config = dict(
    num_hidden_layers=16,
    num_attention_heads=2,
    intermediate_size=768,
    lr_mult_down=2.0,
    decay_fraction=0.928,
    max_seq_len=2048,
)
MLP neurons of a small language model. Each row is named by its layer, matrix (up: input weights; down: output weights) and neuron, and shows model dimensions 16-143. Each number is 500 + 40 x the weight over its row's rms, rounded and kept within 0 to 999. Numbers have three digits each.
Before each neuron's rows, "fires after" lists the tokens most often just before its 100 highest values on Wikipedia text that the model never trained on. A number after a token or word is its count.

fires after: "\n" 62, " |" 8, " ." 5
L9.up735:512473539468544538552527505499485487504461428478397543578506567541522526516498481504507566478435536490548531519452473566570468562486575429490486449426491501483482507430484446529614534521465529514471531487514440506492487454462544587454456497470518465508474506467492537533531519518488520496479479501504492451400575506488529523482559537552438534505545392516527501497504498449524521522536
L9.down735:492492486413395535477469481467485504486462488504511511443518479527502493483541552418525557528426500660514462533550520453539529442482522471415468457561494512466495510470466429534534519559537492481511532501481584484436495520505498476446549506583475506512499458445523531500512531484479525499492590490518534493523496417471523518474529457522486497496549594500480510512452480517439443557489

fires after: "===" 31, "\n" 25, "==" 8, " (\"" 5, "\"" 4, "/" 4
L5.up310:517467541492473490510479445451503572468451529520436538547447444516494487536525523511552515449473509563478558518510452528478479500544516440507493536475433488530455516415589391550498533544496538523472506497444533475530514465532501580512490405490504457503407484456537597555457495473513484475517515537565469546444527526471505510499598520468497440514446495468457514519435499587511456569569
L5.down310:508457447458425504496611523420477565493419559535436496473543489506474540457517536499428495519456547538538509510558440502499471499506460466447446468535527438498534475481555481459497464526408488514452576510492569531495479529567536492490508493508472514463447418502488516511439566494602455539463442494515504496490477485491485496471405435548574522534554495459547597478484514495520477498505

fires after: " |" 44, " United" 6, "|" 4
L2.up684:470463495470449515517442538518502518504480487536503567493455483446489473528558493429528451517550471465463476541448499517455487508526487574531525546530467534470500515458516460539483391426504497494474490520475481500462556504501490486510480538525579510539440581485528538497483447486511546511509527515513485565577519554512521488512543379465531511495492486466477536534489478476484527472584
L2.down684:465503494521534490507575513493444471391505466501520545485476564447505453515519467569555493374487500452524527490544463504490570439523514527568555475570527557476492533536493440596478483424515502444474485514514466452499464481481484512519480537526528486588508498454488477505412424518507507481460500542533457528545564492550489435456586536537510507499448558503452527495477465532488585459555

fires after: " " 25, " |" 25, " was" 4
L12.up238:502497482474531581537476442485488516475523471542480519502448491501498567526465497469506485531475485548480454520508468491498468535562490546527475573479445457465512514444533464541527580535518450467446446482529491469469588525530548548483441528550437470491497480454602527534528514562485535511464508562453514536379519485456520495506547450423524495531500637508460601475523467440488481419506
L12.down238:466439548496494491549534529504512458595501531450464503485519503501494462471464465492467481509554496492481553489477550486567552506482540493435438538525485460509506501496511492473538505540474502538473506526491527509526497559464526461510489567531587490573436462527533471444480507544474427483530536559416492486518484495570502406497518469513526558482493500433508516532464430512536453531521

fires after: "\n" 74
L3.up203:494500503490510493429463501484490519551495540549570524493529423503496482485482509405472483486538541539515511505491394534511424476531474523527510537565443445495467471488471470548517502438469566498495462462481528530524567531492521505590471516555441579539435518482467563483481485484500514464501584501523546499588592484594488510544481454483430505517515393475480477475443543501410529535453
L3.down203:465515503551462512536579552424444493526502487502474448445456510558514457486523497618491523507481480455483608481497533491504547396551501481464481504520555426459556511577464475432507490522504530524530474596526495529414501459491525518458454520482599520482538503526507454522521461513506569547534461527462548438531551478493501478466514480432529526516467499506471584569549459432470467540492

fires after: " |" 39, " record" 9, " Gall" 5
L9.up201:426485450545543479457477593475482520528517530520487481468448547416553578524495513461451538525522462484516537474582577491515501489532479459498533525456457495491539450455560500521492411540507488505540544528494500385521504548484505461423545443514440501531548515532502499552564500475593478502473442470530495487567495536582494576521514488531462584476461425550461470466493466488513475525460
L9.down201:521463489529531564429515528472486518500471457474569500513506347521498467504491481570529460504443505584494558515508500482525469486485501509566427558548539566454532514458567535531469496461493472484502465502475517469461510522505430559527452509507508473452479483435479535522454452487448519452515568488495428542567532495449563469519484456508474461464531528490510496519560495505460465459556

fires after: " ===" 23, "===" 18, "." 8, " ==" 7, "==" 6, "s===" 6
L13.up528:512439458496442510514490458484500519513487518524490495478511473425533528522526415493461555439479501544516431431504502504506429555494445544591500514496570554518452409528468467487518559474532500514468469482522533526543459503457498497541515562562545509494502487472506495490532512462481494476535529457578460578572490442483510535502495510509475512575525410519514494535433427522553534496527
L13.down528:530565471554476517531433479524487581514493459462555504496494451495479593489379450500501479492520499560528560480507483469514575491466442487526458470430452570502603508522444474489534468457542414454539557459504505502507569482453515527480484578479484480466505487501498530537593494545502504487506483496536479549535532437493505497512459511464483504477467508518501415507503523477558528455443

fires after: " \"" 20, " [" 12, "-" 9, "/" 9, " (" 9, "—" 8
L9.up268:475489546431494496492484471527500620457454447521432534481504493556515468445455522557440485473505458601545489542479461610486463451549537519500493509468439446580492475453491395503516485481598442488487504488463542534517505498568485566513430480485492498508453476581478530592522488487519448463562499555537485493482581585481482479523517526457412510535505486508499465511473533479532462563543
L9.down268:480505396501402547463506511441544508521490464499466469490522479586545482495522513509455500460494519615514394534492424486482451494562453410513504502530501487487488472483540528463522513516558501398485564444459517498448447521501481500445475504553516497573486525525445549532519534537491445530479545534481490523506598507458506467520529469524451502507436460520554508522542489408430497446557

fires after: "\n" 40, "P" 9, "===" 6, "(" 5, "/" 5, " M" 4
L2.up156:492450578515484534522518433457522511512478521519502522480494463550473506378531508482473509513548543524478492604495523495573528496462483499516478513487488525466502498478466466462453462474490458534514451480508506537566552513518618558487515485544523526483492456540447643512401514470538474511527426532538501522540507470439504506453540422527570508452487427454507509501442502521526532464485
L2.down156:470498497423451518490456493480499555515500546492508464365506554536497491363506524538472527538516514512467486524502466510470498468502464401506463490528470500469556480556501526510535472485536457506426515529529479477464551467481558537441461522508520542506538520504531532490477465570556458472508498469525495543445465576557437416464504441429502545475491482562521530503514515546499501449530

fires after: " the" 22, "-" 9, " and" 8, " The" 8, "'s" 4
L4.up235:531456491441522472517499515554545542514488510595523494430461545441434414494492547457479492488571432504562513454437523564461547498525464490475436534473582526475548561547486440567482547515502485495448478464470523533527517467462531461533471505426542501578469557540499520480543590503532444507520483435504487542434504513527581485495460527453477532492525549515517483557520481559488534483483
L4.down235:514504563483441461457535449490481456500532475496413497456565504447503514519553497431517457531461479444418553507466539423468475490525507501465475522463509467514571551503528532533489543422434489461505482465454489457556557587487508461527502530550546514504575525550503463462475509555519480454453594531476541535446448513403452495543537531567530547521454574539485549474454475529523598491529

fires after: "\n" 45, "-" 13, "|" 5
L3.up608:504508519518422513475531468495530524532479527470502403389540456434543488471456595468446515458467499553523503436545550516516572525481429471583505517463535463519489508598576481514457516596463491461523473515519523541495499555469523484465502480521506431530528487485534480520489531553491546572518524504539524492515455448497441520497467469460587511521495446473506499480500441450477436453442
L3.down608:476505517547580505449494453456458584447452542518504441532526525514497468539481485555508509531470526451467492536477502510562530480554587548541574511517506564490443560567453465456448565494490531549474451490533496458493476483531464472504475493492544522504522553440478440476569465524441446451476439498555503538560487532536484471474470553446444478471558453503508427478469481507478580482477

fires after: "\n" 61, ":" 12, "s:" 4
L6.up122:492486513550529542529460496474476522512493502453559420502538490453509413500445535447425547538508457497576473578464514459483459465405414480498547457512535509524539484462510424484472502560491521525472529503507536557495476442510530508452548522548559494469477524521492533497493504473484541460571512493488498485523497503473493457529549558518535562564541511533400425436601526521451488535509
L6.down122:522506452471452488509505550482475494485521472540538605511545535530464570517511528514504498528453644429520510508463475557461471491539461553505559530490477541487466542533371517508463540408531507467520489486580529451481488530488499517487500530499549497450544519511501584499531477491550506451472507466491455457397420533526491515537521499466438525436527467425477508489513524515468428407469

fires after: " the" 41, " a" 17, " an" 4, " The" 4
L10.up198:525483481491445526499503471489502529599485443561500452397454443487491486525496510452523533445526441544517502450501505465493467523469535552492459459450511446547528495503473429455503551517443529536521485557388481520575492464539524441513489493495537517501471577424448528487527474462556432488448558506499502453531562434503581483520590474483477507546520518494495437493529470513510529506514
L10.down198:507552498524436466502579504486525468513445463540468448494558557470489509374450479481546418524442557562490488492504502553519514463512469446465544533535555434528465441486515575506456579464484499515495483534522492487496509495480541507517461446507497488500542541555511499519559490449516470481538541389470466424445537562478528545477533490413485521465520501450409472462528502500471482485547

fires after: "\n" 28, "===" 12, "-" 6, " \"" 4
L10.up432:472525556479454560520504444510515534505427506476436537565491543503533486547516457485431473500499488564501509507470470533550461499479453449485474550434465482517517434441510491512505596501481479498507451474459541534520508514504546520490572420547514552504441506510483484570535543594461470486442532548525556455462560505507398529525541470533457525535493467478473472482490500535525428487593
L10.down432:542506493560405512469498400478539493529459496495500483528485481483492472455501501497501478507550530507512477495426478453532502457511502417517504447569512584497520484444581537478452589540533482524389408461485550482405522500507510450485487500597525508554504469414567546476438546556540504473502503495485478503535459523482499483477460520496523469529523462516472557475507505494461512530555

fires after: " in" 27, " made" 8, " of" 7, " for" 7, " to" 6
L10.up399:575512555570517504495471559509494427520519515536460510496465555489451489513476447529527509504467460534482491478456482501529518534524492519488436493473576408499484546464528549497497502538455506398534549429485461568474492518612557538526553536535514454548503513531493603564477430468513525455457462487571497540488465485445499510487507492491442548467536463555494482504491475510401547499481
L10.down399:490482533478502554480507472513552483479514565481452463520520544579502525501507477430456592443442464572489543498455467515493460470527535487516473489530517484419560453498515476480474519516440508472535499481401480580527397503525463492521474458543552467437529473517437571537494467554582506485460392504501471474526543516426535506496532563570511488499562472447486479563504508546557501453489

fires after: " in" 41, " In" 7, " May" 6, "In" 5, " April" 4
L4.up605:475508555507537483417452543513488489447465491563526505468426496485478462531504542506544501505545429511443443465510554504460576510496506480524484527527528508621540518478486441503516533485496538528493524493548456498520500523514460553512496479501462482461536507557522515558485472480481451448535493503543556458596541526537417529496524561412489503511518550484492510510501531474482516513521
L4.down605:438490579524519536483566480515452420585529564503545452492478508471476470511543497478530582521525478483517495414538484519458480573555598540569526517474475560470452519466478453477479486483518481480438591498569456492501484497552548516506489463496510526443452439447482516581446523494498473495537489472539498505576486456501462477457487559492491431553486518505474411500571547562473535451552

fires after: "\n" 31, " |" 25, "|" 6, "ly" 4
L12.up380:556545422498500494461508510485530519505522509439434488559494475574490551535482528518555509561490471510536489541457447456560542460527541537471455484530512529575501536469497503529457488513569521497551551583506515488534477454517474550555519485444546547489463514466511530516434451431564461540519537490537504495501492467501546520513507432543484466564540504465493517491479521524436534449537
L12.down380:502411482501449520483461510464493545506491531512514505476518546490561467509475514513532406503489513484533540421524464447506500504428465560531447477460448499438445504517539515552543447504483499420522447538537488574541423532526503479616441473543501470490493549516549509527457496524568457560477430534484520537520464452439623536453467514526563526471513492450553480504496501474550523457550

fires after: " D" 22, " d" 12, "D" 11, "==D" 6, "-d" 6
L10.up11:526463473501522537514522513550504506450468522473585451478493485487496481492552466463560471515487498453531457512520547518567508490457486448478479541431454545433481533444502490536485526561522495508534378510505563563471554493511498525520513451456465516463441495512462501464558594558493490466499507484533528533502483583492502485519584501485511416419520498537556614501485450564494490497425
L10.down11:498472435505456501516498537490508481495430453454478516528530490525520487462552536447447489508530514585450422488512584510583480496439493414553533495484467406489488515525434536539503414457495513540435491447537530528460483472479501520444477506538471548502436550467514571495501595520507570504551473600503501473501490522562498537539538509490534505454522431511519497498536502472532429479487

fires after: " the" 28, " early" 7, "-" 7, " a" 6, " from" 5
L5.up37:510511505460515531496493512471454460442492533567517509435463508508646528524481569473483539504535496544496557493533439420503527518536486484579539585511512532495482528569516447425442543484469543459455450479519536478497493498502478527491510566528499470484470482483419516544519558411491493597524480437490516510398430437524527514557543491422542477490513545505503487454518460504469515530485
L5.down37:430543462474514462503494483466506520556368507499476466558537430538545555546475462459486452536518490519462520515468471502572475504544468512498507505564468542479516622443489542486474505513541542513491458545461538511491495513410505428471519561545580562534510466516449522527598529464454507468478537523462471521561476544474468559478526549507418523504518509500463507503418520504600441529463

fires after: " can" 19, " to" 19, " would" 9, " not" 6, " will" 5, " do" 4
L9.up364:488490523482465550535482532480536557498425456497455561538462490489498483535505454514504511485470454494455521473544466538387502492497475527569566501489503484484524501474552510487488507478541461535467616603468457528473462465460542540502454511528500462499501487552472542455461611551396441500540468478522525479475484538523503508517495447453477545496424536552456515447476559572506453466495
L9.down364:557534486540488485463530499567541469540502499479536475495513443520509401538430482548486402396443614492484540480496480588553491508481471477512494512539484509422476535487542555471493464498455462570500497560508527474550536468447442448480437529428549449483480434488432494545467474474533422534443468550511509555518489520543525564567491514485508471475465521511477503503552501582468494565510

fires after: " D" 21, "D" 15, "d" 9, " W" 5, " d" 4
L9.up694:537549564451550485521476534519415466525501469586548492456489500592507509504501536524528470467520502457481528453518486484550497519490485435524491492540499437593455519454473530501510431524456535529510407555499528485477581548444523489524547498474486411577430476512480545500587567538461535411516506530516453569489443544496544444513554524497497495472532442478507504522449427477488512485497
L9.down694:508475515507539532528538481499479564466521498543456410512547526520487432492481485547538497516425607574472526504521487499553495506527533476518509455503492449492516472500592421499542566511483596492470432491462506530481422471464507589534421526496460514516488503444509545487501512492501449419530468539497511532568513521555504451528531458427519448446486410597488513466486512467461480468452

fires after: " was" 29, " were" 8, " he" 6, " also" 6, " He" 6, " be" 5
L4.up59:463491512470470508535499570510407579553489487514496440540482500496439459526512461523480466549468555525485549535541504452495445512577481524539500554473483512545553491484488523453496537475480477468460461526579589525476478529509418483488451549453476454504476454401496501448522570518561490483509489481514527490568518511481543507429506441498526472475595537568551505516479435517469494496516
L4.down59:464478533487564508556489571524510489481535481506484461526543475470534477485595486582514500512463509458485537524535559496522404502472505512486439488492559462537435469520549474502554584453575517478487506419538545525472507501526481520485494441461463391534483480513518480504451557538522534550479499522439521512504497424493448466574497485495470489579492476524413511473497398481437491523467

fires after: "\n" 72, "-" 4, " =" 4
L3.up598:521493545456442557489437507537504554500468555552460517446559467502486559446478525474443454534540541506544469510507535582523456510458513499554505508473470429460524521527583595475498493516494520509466456536517512472456448541506497508523441558554530503504485543479459492545446576477491567540484433547459447524562442482508499485489456440471557521527511476464508476477485514458540487460487
L3.down598:457500523479504537438510507407473549503481460555537371450453503452532565511504512497511494467486512552458493523494467438519496479527469476471457496506554508469530540478452482483542455472527529487536474458551498492475532490547497548516492454485477453549505508497496470496404574547560447510515442493541534476455460435570474524475482498478527541485521446480509510603480448517493484495475

fires after: " in" 24, " the" 19, " In" 8
L13.up744:455434582502514542491480549513500465454463515473551574517430563469518506534529531495546428540593449510435439502463486456509571571559475518487495574480537564533512551545547441450493491478462496501495595497431574498477527502468507488434458479478549509472522464511497460477519461466587461543513537507471499524493499523516525527490498472508556571530503424469471509497565567508466467502515
L13.down744:480555465520469562531518440465462547580472493513429536553480507485551508461434529481509502498504526504464550506507511440488494544431623482526524548496535456462497534505516503473522439445530578411438451493482474467498450513501531518496553429481517525483482539446566530521459492518483503468480558480526560536470511477451535475531498438562520520466552516535484550502507499476514525515521

fires after: "\n" 47, "|" 14
L5.up625:544527569444495487483431545496515555486541453466552500491458449531501510478450549579495498468556468457496547469528495558435518483406484523539558456492495512488469485497484447488526474504416519486480471509496473509510535462551479475474459460510506579429410535489465503524467532521391575480532492502470533539491571497475493479613518516539525545493503556488474486531601523509496445523530
L5.down625:490570419491502530487464488527467403449599477526518552505544543507492469569444499540460504464466481492532452478502474449437550459542407495443477448555575555512478489478448493534493499503587502519516419545502438448491465468507592513492523498472517452483478539557547569484508519549565474492531522434488533539533490563506488501492509513485490488544473611475465500524438528398525480511517

fires after: " the" 52
L12.up131:566507529454458478509451520457453492440459486512565509557449516524467462532489465521505501484438495541486555473553429488464421505502436450472520494485438528495506504494496398455503531390514573542523439492439509592484495543530483544478424533503544502458494565498486474462436482453554500509487458487522494485523474599508529493540506551532546508457536506450513446477565466491485443524499
L12.down131:490552470556471543485494485528562490492534572460476620518489474508459499467456482551493510463500463506461491583464488455577429475499548575518487459514522493511504514527516476507501448489523457435477483438409481482511485480510477520494525526507512576504476457437500488449572547527493520541501493550581453510521541506503530494502552500510493488562471487531470455470465512450536567575472

fires after: " |" 64, " " 7, "R;" 5
L5.up397:479477432556510421517480533432435483537495444527550541441499534504476586506502453472595513517447517553503477493461491485509563492491509437556536495496476513474553432416484530516496467491453515545493444584412494469439487526558407474482478507486485538545525475427525527514433482441485419466524543463572503550496491517507474490569440486517504486496483554478447496526472552558562488517548
L5.down397:553435504522482559406495466490527520543552458472514446490543500457471476417527497511586532528484527474561531514510450586526436413455487506419496472568524482485560472528483499584474577482483477506488502438498423474509450568514492428487509495560552453451477516484431520571484509480580533497480545501537519459509534517504537499546418515449512455465511516460493521507439449496488469498494

fires after: " |" 40, " t" 8, ";" 5, " " 5, " o" 4, " f" 4
L10.up476:497577447473515476474514458454566552511466458490495525482515430498518558549528547486490467436565541528530461498497527552557470555507548500591517543547511454486498457468502541447508425527496472527438486514495565452485492583459489489518527492462558518477482435474536486500534507505500504465515485549549521481463523538533536511576568539518470465384514458507477461462529462507555410463511
L10.down476:474496461499504509454430550524468549530550471467554472451490466509511442507445440510452440482494506541482497494486360502443465441469483445454475468509473528526550512542460510541496587546523521517472541453538516520396532512487497541473480472524477462524517493478516496536515430508495490559541464558520487536566473534515568487491505546512532409573409526525547499519531527448461576448512

fires after: " of" 19, " in" 11, " to" 10, " and" 7, " M" 5, " the" 5
L10.up236:586516526469518476539468517548549548537491403550532551555474432511438509525441455496414458543516443474481570427459498428457514523467408479527508508479527510532501543525509455476487487473473522463620484436509423450466500541512470516463540471473449553443459520408529523472458531533614443452525535534494522501470472477582589467502518509535551496490531480486458532475508515472502460565498
L10.down236:465496485520483469485494524602490498483605489437497538511506544517509527433486473504507528558507554489501531525429577487536514538547452403483491567519520473512526453538456513537438451490468506510461485503463454496523467463507503474501508499512452535528501481386478460509552518518606493487494485491516491479485512467557520453460509447524536516548469477488511475434483528494475468556465

fires after: "\n" 90, "===" 6
L9.up351:492458587516528592556521465480509543497468455504425543600460506505515490435469524561498496462444490512525580593492551512450409504536502515480455495523453467495450495414514392504533510470477522522451516465537494477429544506521439549502467515575518495525527478480497519555483536543501469512598487513502534502524483491487500479541521552547475495506509459499549413458413594526486503536463
L9.down351:486455404543507473520483514507523565508495557408586542516561469495463488493538501460475549463521539531537500513559505442476504486482501399528569481585487481512481432437509502472400511462472550533418482503472516451452537515532483437482565472584558544508464479466468556474473564525498474501508539552530528531500571469498495545492469424542452526501524556461525529524475538480455538490532

fires after: " to" 39, " not" 10, " did" 8, " does" 6, " would" 4
L9.up752:476536513540573582469459510467592515476561461509550502459525479483526505533466535441546498495563505445515534491514492467406452471473501516533512486566544499477519500431502463490504438477547478478449570464516499485464507508527443471499481533507524499469503542521585534512471580520462460428521467497526510503428524561520556486517475437408496444461487526562452500548542528608484415547511
L9.down752:499442487530503466464466493478568464542462540516519504466429419530549531581447487477444440442518579520532508517452567496482507532520527466529519473543482482543605552486579547508416455477503518507445475499492500451465566520463451471486472534485497573468522490446496511498499463479493505519460500508537470566522548489517509465461436487494449544464565523508435446459508544490499440545565

fires after: " was" 52, " is" 12, " been" 5, " were" 4, " also" 4
L4.up473:469402490449492491486452554512516563479491416495507439474440481493498558441546459513573496512563522556436531484568486493434434467525507523515533477465430495523531493520508531507497530557537495487488476547571568519517447543472475425482454514518511443470441472457504517567509473434494469486507457463503479467517538527447533508459472435524490564457470574517552496501576504500497490476532
L4.down473:449487551480533494466440523502533563407592506497507452439520531411487511542563516431486555520448460558507474477505533507611520505472495503521474445513558568481515489516402490495527517531527475502518494446566493526599523474475482516477497432551461487451439539482442481439482511458513501556495423462509447461515455476502492560455444483486404548438503470521496552444505493533484481454472

fires after: " |" 26, " ===" 14, "===" 14, ";" 4, "s===" 4, "====" 4
L10.up95:541514445566521540514543492480455480476554518456467467501473459402522528475549559509432542523451563581533484465452494427497549514403460548544470488547422514502471520486502481469531472540571490526513488537450553521455448497483512475544461484502508483419492456483480483457536509490465530571519506520533405522514491459502483586585482503546448529540537446535523516530549488529509539535606
L10.down95:488497495574586487503487486538504552503511464536528489475486470417438517517481501439442463483534531523505414543490507500512425492496463544578486511456441583553501516522468531501461464545589553518567542576482498492570462446527568493463465557578511535485536439486502578560473387517450524495481466529484536497488442565466503512499502495469519517499473461447485460415493529516592464456465

fires after: " was" 36, " is" 10, " became" 4
L6.up563:501455524483474548404532509491479472471520465515551457463449493535450529527551469500383525508472525561497496520542498546454428423569456528448516483444472479507507467487506420546567540463588473496577521501544519491520499537452475545499534542609539500559453489492524498488471512536467444540485503576469497507487518468494557500487595527498569550535532497385513548519511454469466520481514
L6.down563:476472565482538381501496502525500450500490500489488493497554502533549491494499466528467528579524456552467518522475451504505559520535544525510502481514498478493577444466454478440539540501444524486418555406473552553502548521460505526434492528509483562524500441447576419497433486488561501456407517470455452524472557440521479488545513537511510507483473479501513578522573467490464545507521

fires after: " |" 44, "|" 36, "-" 4
L6.up334:539511519476562539520521496452500413433470533597470451476474522491531463447476496494490543544496476500531555571502488484511511472472485552541478498523530494492613500478492441523553473450541468536508445478525483561474523597475461476468553497584487487425479498532434454497501571508527523427471491433457483563478514516578458477464603470493468428500511472480540503439493478525481444440523
L6.down334:533452473418545445528502444498487529523537544549501503579467432411505507471483449550511548475440464533525546542483474414487454472544518476539525504495560531490505466483498484488444515458526560489521491501562579489493414538490461503518418483528481489437535441533473506503493494455430489478493499542474481595481583551513506486490518510497487399470549461511468404478430522540462502431538

fires after: "\n" 100
L4.up234:499489510545497560561519529558435506522459529499489443426406477486436508508509579462356536484484484539541537450508518485552498550477506551570549445470524488457508490483515503512433501504524523496448367462528547536515477470456481395495495512484608551523487548466474514538453501521498512488505533544509481615529554463470525514516477488482546469475489509517442512545522541490500569513511
L4.down234:452575498510499529486499462531511514497468451522489537494535590583523438502488571514529503479510530452470472455478517576534489418492494517441516478435513551535421521574512451447478475472448484551492497503555551470486511485480523447478410536478531556508572570556483494495580500505510525476492444514542543516518487431492452543395494550516471489551516464529432467480474508520487508561518

fires after: " in" 36, " In" 8, "In" 6, " October" 4, " to" 4, " and" 4
L13.up135:438479478518515554503548549476509486493495531474448409464550512499444492540458411522477501505557467506492450433497408464531549578543498588460491532497587515504552494415479471575516549444496541464516520421505451512500484477480448486529533506513450501533526500568496423555531503483515493535508583489472476501539513551455476525500576548447478496535489557525429500428521533542509546462559
L13.down135:441494460499462464471469488484427521515428506561482453527509416569465500493467538486516521483476485540482522583540540489559489436452519451522539511483537554498465532416549490459529524594517510528509552576482550491509490441461520480503497518530438515494457524464472593432576462593437458463451544497481492486490476533491544481553504557451543528485584475448527508464498499458543482453471

fires after: " the" 39, " and" 12, " a" 6, "-f" 4
L9.up2:525499555478454544499513479570603497435501574529484490503481506509523476512485531507478457495492494483503452490508476497538456542452496469525524518469505407502409565474495501477555526561445471489590487503442448460537551557480515476535499527509498557481444523498506538428599461547484511468447533495515539505487492451454541524520481562408459494463505469444536500426544540464487547440471
L9.down2:567536482608581475499543498496523494534556391443509525488481462546499506530469497495478492543527445532567522499498482514572518487564406533576476486489485480539603462484579467469537514485497465465504523504516515553482516463447485520520501461553517568483477475491494403487498501514478531446545511517520452529469494507522482552500556433392513535420516559489407435548536482486492481448476

fires after: "\n" 36, " |" 36
L4.up614:474552493464502503546506562514487528549528464466540521506532445508473448563456577514492469553539469568541458509501481545437584558491469503604519546515435520596479538478485430403449517512549472454475462547532526453461478499446501445542522544440537542458414552436501546489441496436456474480540532457456530481541448510492504422532458532495513539418538500452493559579527583457453504537517
L4.down614:498552492510443496523462400509454485514560416561495539520474569499499469565468497531561535513470546469598499509482539490480488531556421478459505437537470517499485475515488488573513474468498477480500489463500480526461481567468479478445555480491547489529489556487474535546421476541495532487506453428542545456571466510572500533487561501483533503486483475471479428529566441463464544489478

fires after: "\n" 53, " dis" 8, " (" 6, " \"" 5, " " 4
L10.up756:548535456454423462450508453473480499438521493500509539516465494504493533519491488512396419414509562518530479493558520520447436480484589446506496508544449517459543498511486457487585499511449510447511466494474476502501576523616617550462524475483558466524533542511495452468507450516415462454421551544499503529419551530462502487536535508587481502518510475507509537480518505498517442453474
L10.down756:417557534528478510494541477525472559512513479527474421493493439475475508496471461534479530507487489492506451527505435492451508467470540499558468496485482542455440399545531494507459480527625572512482433526518530469461468508503569533461442477475427470491471560523524517491525437402485500529544463509480511472530486439488467515502458549491488540531580513448484503487502555432527478483547

fires after: "\n" 91
L9.up540:609548565465516537432537477449541519558497436512490568562491454525546484487523519525506517498490494519496431443513487448466482433561515423472469477547487512468492480464479445516482452495471544513419417510490506478513592515596554527518549528539486511535486493459570521547501426487474492492486500548513539493521523516525559468540512474554490512540553529443491525451433443532461493451538
L9.down540:515471483477451538529545510549529532568501516512503540488515501531506483497587461487479439516467488568569566453469467542503507420565473539575401509463498495474466486489504422487531494449510549542542436521611493470516523479403425553493445446521585472442475512497515580561463400526486521496520411477524534534478472463517511458497470493523441551504470483569499511490586502506538496541481

fires after: " was" 46, " is" 11, " being" 6, " were" 5
L6.up159:423495481521456511415450462512488457531508484526461463488569518549444490450540487510549536508536465567522560514497475495467453558461499552479508467466417527496489475573524435502547561521491510489490502524532484517469461577442454443475522475512477529578457516471561575510463477451410511431532533499510563529514556516549476491493549460460526556469511484454493534481540461518558427521496
L6.down159:408559479470530537521551492594521503487479545474508384513569498578536490461459509522491485501457375545549474532544506516539516484472536526585531517487486447541525503443510543477581538487497453480541496502463426473544605559494484507533551436517464519542469510460473428496501543440459507489438447420507503554547487508578469535601523509465517492535500502502488519481517432475544483501520

fires after: " in" 25, " is" 13, " the" 8, " are" 8, " In" 7, " was" 7
L9.up8:474508519484459473497519550517561516396496536536565507461440537434451460494478446465527521496563438494507490470551415505478473444550544530469487547476463510559445499478556441528500531489509517469541478458582496562467425540469492522489448472420508494522466537445510502479536541400507486453498546494539547488510482502421547575524533427461486559511463484458506501478494500571442575547472
L9.down8:487528436558513453501558558544505404495558550461536452523521540541503472459504551518500461522438497515405578471488476521501492507453498498525534556489464477496538483530483492489490508529504510512459543537463483598507489507505487488497521498536454550455516516452555465478453543540506538491555456424522476567565517433486515449553409475614518520518482461474463539480492472578387482547539

fires after: " un" 21, " \"" 12, "-" 9, " (" 6, " dis" 5, "is" 5
L6.up555:509493492429489503449507445461518526427493448548458497592539512522483454544525496467554583456505530565573576477487493510447483492467537535535501509495478483472457466454522497476545505500578510545557434464510559570448587470514397518520483409497471475606459506494488484458507481506479481528455505468547495454499540511503493489600578483471433502513473558516486459477546507539580476484558
L6.down555:513500487524485588482596542420502515527447522585444524452544502538487539442508518486474554476516484538522618513521498477439511462516568507513548457492550480428480479511452469494558555541439498525461627517509506375516472483517517528461449495463490517561506495495492505487458521501552517492445468382465525463528541416503452495578509521491504505454481462532497515489426499457507541559566

fires after: " |" 31, " on" 8, "|" 7, " -" 5, ":" 4, " On" 4
L12.up756:557438449505534478506473514559473478460427481478534496488496441544444527503524495532453389491489455504523512540423418490580531529494538435483465571517550517525521524477541512480505494530452504535543494493567419527479501508372541519519501533434485484522482560498502477507576522463476458429514516516503513574559504523530512583554496540531458553469470473465469482492544556578495510508472
L12.down756:416491474530475506486434548497530518455463493511465518514521507462527465522553523453505529432566543586479513508537458489441439496546500496467482536558489510464502451387451436534546519552503522479523447566473472548512454537527495492515539526461520529469439509516567458535541560505469485515503527520478489527475501504577494514527574504463516565487458497522452468435546559513492474569564